Part of a small language model's weights.
Size: 3 heads of 64, 5.51M parameters.
Architecture: LayerNorm before and after each block, rotary positions, no biases in attention or MLP, tied embeddings, capped logits.
Training: a variant of Muon for these matrices, 282M tokens, 12367 steps.
MLP neurons of a small language model. Each row is named by its layer, matrix (gate and up: input weights) and neuron, and shows model dimensions 32-95. Each number is 50 + 12 x the weight over its row's rms, rounded and kept within 0 to 99. A neuron's up and down rows have the sign that makes its largest values positive.
After each neuron's rows, "fires on" lists the tokens most often at its 100 highest values on Wikipedia text that the model never trained on; "fires after" lists the tokens most often just before its 100 highest values on Wikipedia text that the model never trained on.

L3.gate312:63 56 39 25 58 44 68 35 31 60 77 57 50 21 56 72 64 45 31 45 49 40 59 45 41 44 51 48 48 54 39 46 49 41 43 42 48 55 56 40 53 46 37 69 41 49 30 54 49 60 60 52 71 70 57 50 27 44 33 49 33 71 34 44
L3.up312:64 46 41 39 47 66 46 44 55 43 57 27 64 45 49 77 37 38 36 45 47 48 55 45 57 60 51 59 57 63 56 64 36 47 44 70 44 52 66 52 45 41 56 54 52 44 39 36 42 61 50 67 71 76 64 49 39 46 49 56 64 31 53 52
fires on: "ol"
fires after: " P", " p", " C", " c", " s"

L3.gate605:53 68 56 44 70 54 55 14 56 49 32 39 74 33 69 42 61 49 80 62 47 58 52 61 58 63 17 37 50 45 39 76 39 68 54 33 43 70 55 48 67 66 61 36 61 38 43 51 41 67 64 34 46 53 40 56 36 36 58 44 35 60 56 52
L3.up605:53 51 47 34 58 44 61 59 26 56 24 55 50 41 64 65 54 37 48 46 41 66 40 45 48 46 28 44 64 62 53 41 71 46 52 44 48 41 63 55 24 56 70 64 45 58 34 60 68 65 49 46 71 54 55 55 50 58 23 36 27 37 68 74
fires on: " R", "ep", "r"
fires after: " |", " S", ";", "|", "-"

L3.gate688:54 51 46 81 70 54 52 39 25 45 44 26 39 52 52 39 70 54 71 57 33 70 44 55 21 73 50 51 53 73 65 55 69 63 41 72 52 77 70 51 32 57 62 48 44 76 38 55 40 63 47 70 46 58 47 36 49 51 47 67 57 35 46 41
L3.up688:44 52 53 52 40 64 51 66 53 57 56 27 36 49 46 58 46 34 55 45 32 59 29 40 50 47 47 69 45 78 57 66 63 39 67 33 55 64 35 40 48 40 60 54 45 78 32 73 63 42 43 53 73 55 62 49 34 27 50 51 29 53 58 50
fires on: "0", "\"", " |", "6", "7", "5"
fires after: "5", "0", "1", "6", "8", "2"

L3.gate408:44 28 57 52 37 44 48 56 42 48 41 62 42 34 29 49 51 44 59 57 39 52 58 43 37 74 53 49 36 50 34 56 46 52 27 58 39 55 44 68 50 47 51 55 59 60 61 26 40 49 37 44 52 51 67 68 53 49 57 50 35 45 57 50
L3.up408:36 40 41 68 50 59 42 41 67 60 35 68 66 48 48 59 43 77 49 56 45 45 64 32 39 54 62 45 64 46 58 41 39 39 33 39 41 54 44 43 55 56 25 59 52 65 60 65 58 51 49 48 49 43 52 77 38 54 67 34 37 56 78 49
fires on: "ou", "i", "w", "j", "il"
fires after: "i", "v", " A", " V", " a", " v"

L4.gate564:35 34 64 44 75 58 45 38 39 41 34 45 43 40 59 52 42 35 71 77 53 55 48 69 39 80 52 42 37 54 34 54 52 36 54 29 45 40 61 47 66 51 47 49 38 48 66 48 61 37 41 59 61 61 43 56 55 63 48 45 45 45 51 65
L4.up564:44 58 70 55 69 17 44 42 47 55 44 52 56 34 53 51 42 48 52 61 60 50 48 38 64 22 54 46 44 30 42 26 45 62 52 35 54 39 37 60 45 56 59 49 50 52 57 75 40 59 41 40 35 36 55 36 53 66 51 45 24 36 62 47
fires on: "n", "ce", "on"
fires after: "or", "on", "en", "in", "ers", "ig"

L3.gate289:37 80 65 66 44 38 74 36 57 63 58 69 43 53 47 43 43 49 38 62 46 37 23 32 64 29 53 40 55 76 50 61 43 58 63 62 49 37 36 38 30 60 36 59 50 48 42 63 65 52 63 62 54 59 38 31 50 41 34 86 44 69 47 52
L3.up289:66 55 56 55 56 43 29 52 47 51 49 36 35 45 45 38 53 70 39 56 44 49 56 39 52 44 66 46 46 47 50 69 64 51 47 56 44 44 48 46 47 56 57 42 47 52 40 43 45 80 45 55 47 42 49 71 40 21 45 63 44 40 49 64
fires on: "9", "0"
fires after: "1", "0", "7"

L4.gate289:43 70 57 48 49 35 81 56 61 45 44 56 47 53 42 40 31 45 38 64 43 39 57 48 67 59 39 60 63 66 67 49 61 36 64 38 56 22 68 75 52 32 56 38 53 42 41 35 45 73 39 37 65 45 32 43 62 38 37 61 40 51 38 52
L4.up289:40 57 47 57 32 29 43 48 55 50 40 62 40 41 68 55 50 53 82 34 70 33 33 54 34 59 45 33 64 50 91 62 57 33 46 66 34 51 35 33 40 44 30 35 60 70 58 60 39 56 29 53 54 61 61 78 59 47 61 53 45 57 45 62
fires on: " R"
fires after: " |", ";", ":", ".", "S", ","

L3.gate526:43 53 49 62 60 41 34 39 41 42 51 39 51 42 49 49 78 33 50 40 56 45 42 31 30 60 30 37 48 47 56 59 44 49 57 47 75 35 50 49 57 63 40 37 63 50 48 46 69 57 57 67 64 40 51 36 36 32 44 44 70 41 44 57
L3.up526:48 61 57 38 66 53 28 44 48 49 58 26 78 38 61 33 40 60 56 42 49 47 63 45 50 49 53 40 55 54 55 73 68 69 56 43 56 41 35 42 49 47 45 23 65 44 43 37 44 58 25 47 34 57 70 36 43 48 53 66 51 29 69 63
fires on: " V", " M", " v"
fires after: " |", ".", " –", "-", " and", ","

L3.gate547:33 47 74 36 52 46 45 50 58 45 52 35 57 55 45 42 49 44 53 66 52 52 26 44 48 61 59 63 56 50 54 44 52 60 41 50 55 44 42 46 74 37 57 47 52 53 60 30 62 60 48 59 77 54 42 62 51 42 55 45 44 53 44 41
L3.up547:60 57 42 49 53 50 38 57 30 56 65 31 35 63 38 53 53 48 38 52 51 37 59 48 50 45 27 44 53 62 42 60 83 44 54 55 36 41 49 44 45 36 52 57 56 53 43 45 39 44 65 48 34 37 46 68 50 60 54 40 52 50 65 62
fires on: "9", "6", "7", "8", "Y", "R"
fires after: "2", "3", "1", "9", "A", "6"

L4.gate144:51 66 45 51 65 45 74 48 42 55 68 45 37 26 40 48 29 61 70 61 36 41 43 43 76 61 75 41 51 54 46 33 42 52 53 52 53 33 36 37 49 55 38 56 56 65 81 40 47 72 55 59 72 34 58 34 43 60 50 78 53 49 28 56
L4.up144:40 58 60 45 47 48 39 52 47 40 41 37 61 37 57 58 59 53 57 62 65 50 35 34 23 39 72 61 74 43 41 67 53 53 37 50 29 44 40 44 38 44 52 36 51 67 36 32 53 39 54 60 77 41 50 59 37 24 20 64 40 29 53 70
fires on: "0", "s", "ack"
fires after: "ou", "1", "l", "0", "4", "5"

L4.gate33:44 72 55 49 34 54 33 57 67 65 45 66 37 34 37 56 45 57 67 68 55 46 58 44 66 59 50 65 54 55 64 58 41 58 47 60 64 36 31 49 54 48 52 67 50 35 71 49 43 42 39 37 42 36 58 34 42 63 58 17 37 62 68 47
L4.up33:51 70 68 44 53 64 61 29 53 65 51 52 39 40 46 66 68 51 41 49 55 37 53 71 77 49 69 72 35 46 47 42 53 35 40 34 46 54 36 47 27 33 88 54 49 79 43 33 77 65 53 33 41 69 64 51 37 66 46 45 47 58 34 41
fires on: "ian", "ist", "on", "us", "et"
fires after: "og", "ic", " s", "en", "o"

L4.gate241:41 51 17 21 47 47 51 59 26 41 63 40 40 43 43 72 69 49 68 56 49 61 65 57 47 77 50 37 55 37 64 48 32 39 46 51 55 52 51 42 54 62 53 45 36 33 64 46 52 40 51 43 68 45 55 44 37 41 32 36 45 40 46 40
L4.up241:49 59 53 41 43 57 42 56 60 47 70 54 55 38 58 48 46 65 52 34 55 46 26 34 56 51 71 34 58 45 22 53 38 71 56 53 34 57 56 61 34 51 33 61 45 54 17 48 46 72 43 46 43 65 39 61 66 49 50 54 68 24 54 71
fires on: " F", "f", "F"
fires after: " |", ".", "-", "est"

L3.gate309:53 76 40 58 67 57 70 37 55 60 42 45 51 33 46 38 60 46 42 55 34 53 45 57 52 39 88 25 33 45 58 70 34 36 69 50 67 57 66 48 53 59 50 51 33 43 63 38 43 61 61 62 54 43 52 64 36 34 57 41 55 69 54 35
L3.up309:42 22 33 60 67 65 53 46 42 77 55 65 42 52 26 55 32 57 50 55 47 53 52 38 44 40 52 50 58 58 44 53 45 44 39 69 43 55 50 48 46 50 36 53 63 48 59 49 43 37 59 44 43 54 41 71 75 55 61 62 47 49 62 42
fires on: " P", "9", "le", "P", "ess"
fires after: "9", " of", "op", ",", " |", "r"

L4.gate572:38 39 46 54 61 42 58 48 21 36 58 50 44 58 59 34 43 45 60 50 64 36 69 47 56 39 54 54 57 65 34 29 36 51 36 42 52 65 54 37 69 66 38 42 62 70 43 59 44 53 53 46 69 49 51 45 53 36 41 49 43 49 34 61
L4.up572:54 41 58 54 59 40 28 56 38 64 32 52 63 72 51 48 47 53 65 69 64 40 59 59 34 45 56 70 58 54 46 47 64 38 42 57 32 46 65 22 51 69 38 48 60 61 51 38 48 50 74 31 61 73 35 36 32 30 54 41 51 35 56 47
fires on: "in", ";", "0", ":", "ag", "o"
fires after: "0", "r", "ar", "5", "h"

L4.gate371:39 51 54 78 38 51 57 47 39 48 78 37 54 35 58 30 58 65 52 71 54 29 51 50 43 57 64 40 49 54 51 57 40 45 48 60 37 64 52 30 58 39 45 65 57 55 22 67 39 40 41 19 58 55 69 34 46 49 41 44 46 38 42 41
L4.up371:70 44 29 54 46 41 54 27 43 39 57 44 62 35 41 50 53 58 41 65 49 59 47 68 40 36 59 58 55 62 56 58 53 49 46 49 58 38 48 25 28 65 51 70 45 50 48 56 59 38 37 27 61 51 57 71 59 43 40 34 35 60 64 38
fires on: " ", "an", "8", "h"
fires after: " |", "8", "l", " J", "7", "ap"

L3.gate474:51 73 52 65 25 37 53 48 43 64 41 50 73 41 51 49 39 52 49 67 35 33 54 55 65 62 58 34 34 71 47 51 51 53 36 51 61 46 56 61 62 61 46 38 30 45 38 43 36 74 61 25 52 31 48 39 28 37 70 48 59 49 51 36
L3.up474:48 51 53 57 53 50 42 41 27 53 46 52 45 39 26 48 48 36 68 21 64 51 46 61 36 53 35 55 50 55 59 62 63 52 61 42 52 41 58 49 44 56 48 79 62 43 55 51 60 57 45 38 64 59 68 42 56 66 64 51 33 55 55 49
fires on: " "
fires after: " |", ";"

L4.gate685:40 38 65 73 51 48 63 60 70 52 38 37 47 41 47 41 45 70 92 66 57 50 66 54 45 37 56 63 46 46 46 45 66 49 44 60 49 64 75 56 55 49 65 41 56 48 42 52 24 49 42 37 63 43 36 49 35 41 50 44 52 37 43 80
L4.up685:56 42 26 27 68 35 53 31 64 30 51 51 43 42 54 53 47 69 72 43 55 57 64 40 51 57 62 53 18 54 77 46 70 34 62 53 63 69 65 65 51 44 66 57 45 73 50 63 58 47 84 50 49 50 51 52 45 43 54 36 41 48 65 67
fires on: "6", "8", " R", "5", "—", "7"
fires after: " ", "2", "5", " |", "1", "—"

L4.gate387:46 38 72 62 53 22 77 60 55 68 44 44 44 59 62 71 76 60 59 44 36 53 58 56 27 56 28 47 39 59 53 41 48 46 52 69 41 36 44 37 42 56 59 61 40 44 26 50 44 43 41 42 60 59 41 51 75 30 56 28 55 37 32 40
L4.up387:33 44 55 32 44 53 36 42 77 56 42 38 31 56 52 59 51 45 35 30 59 44 53 59 65 43 47 49 53 58 24 26 59 60 46 54 67 50 65 56 74 44 55 74 65 51 40 27 59 41 55 49 72 68 45 78 62 53 47 47 59 23 51 40
fires on: "in", "u", "-", "h", "b", "r"
fires after: "a", "l", "f", "i", "j", "d"

L4.gate204:19 38 53 61 64 40 55 27 69 60 30 40 40 35 55 58 53 41 41 49 28 52 54 66 59 33 38 55 50 53 46 27 48 59 32 53 36 61 77 44 38 41 53 62 53 46 42 34 44 46 56 58 50 40 57 33 55 49 56 63 46 56 52 34
L4.up204:47 59 72 46 57 59 40 46 70 57 40 41 34 47 57 39 61 46 56 54 59 42 42 53 46 53 33 40 49 57 50 48 50 39 44 60 46 29 52 50 31 55 34 55 52 34 39 50 36 54 49 42 50 66 56 78 47 53 44 51 61 53 60 62
fires on: "o", "he"
fires after: " J", " R", " M", " S", "h"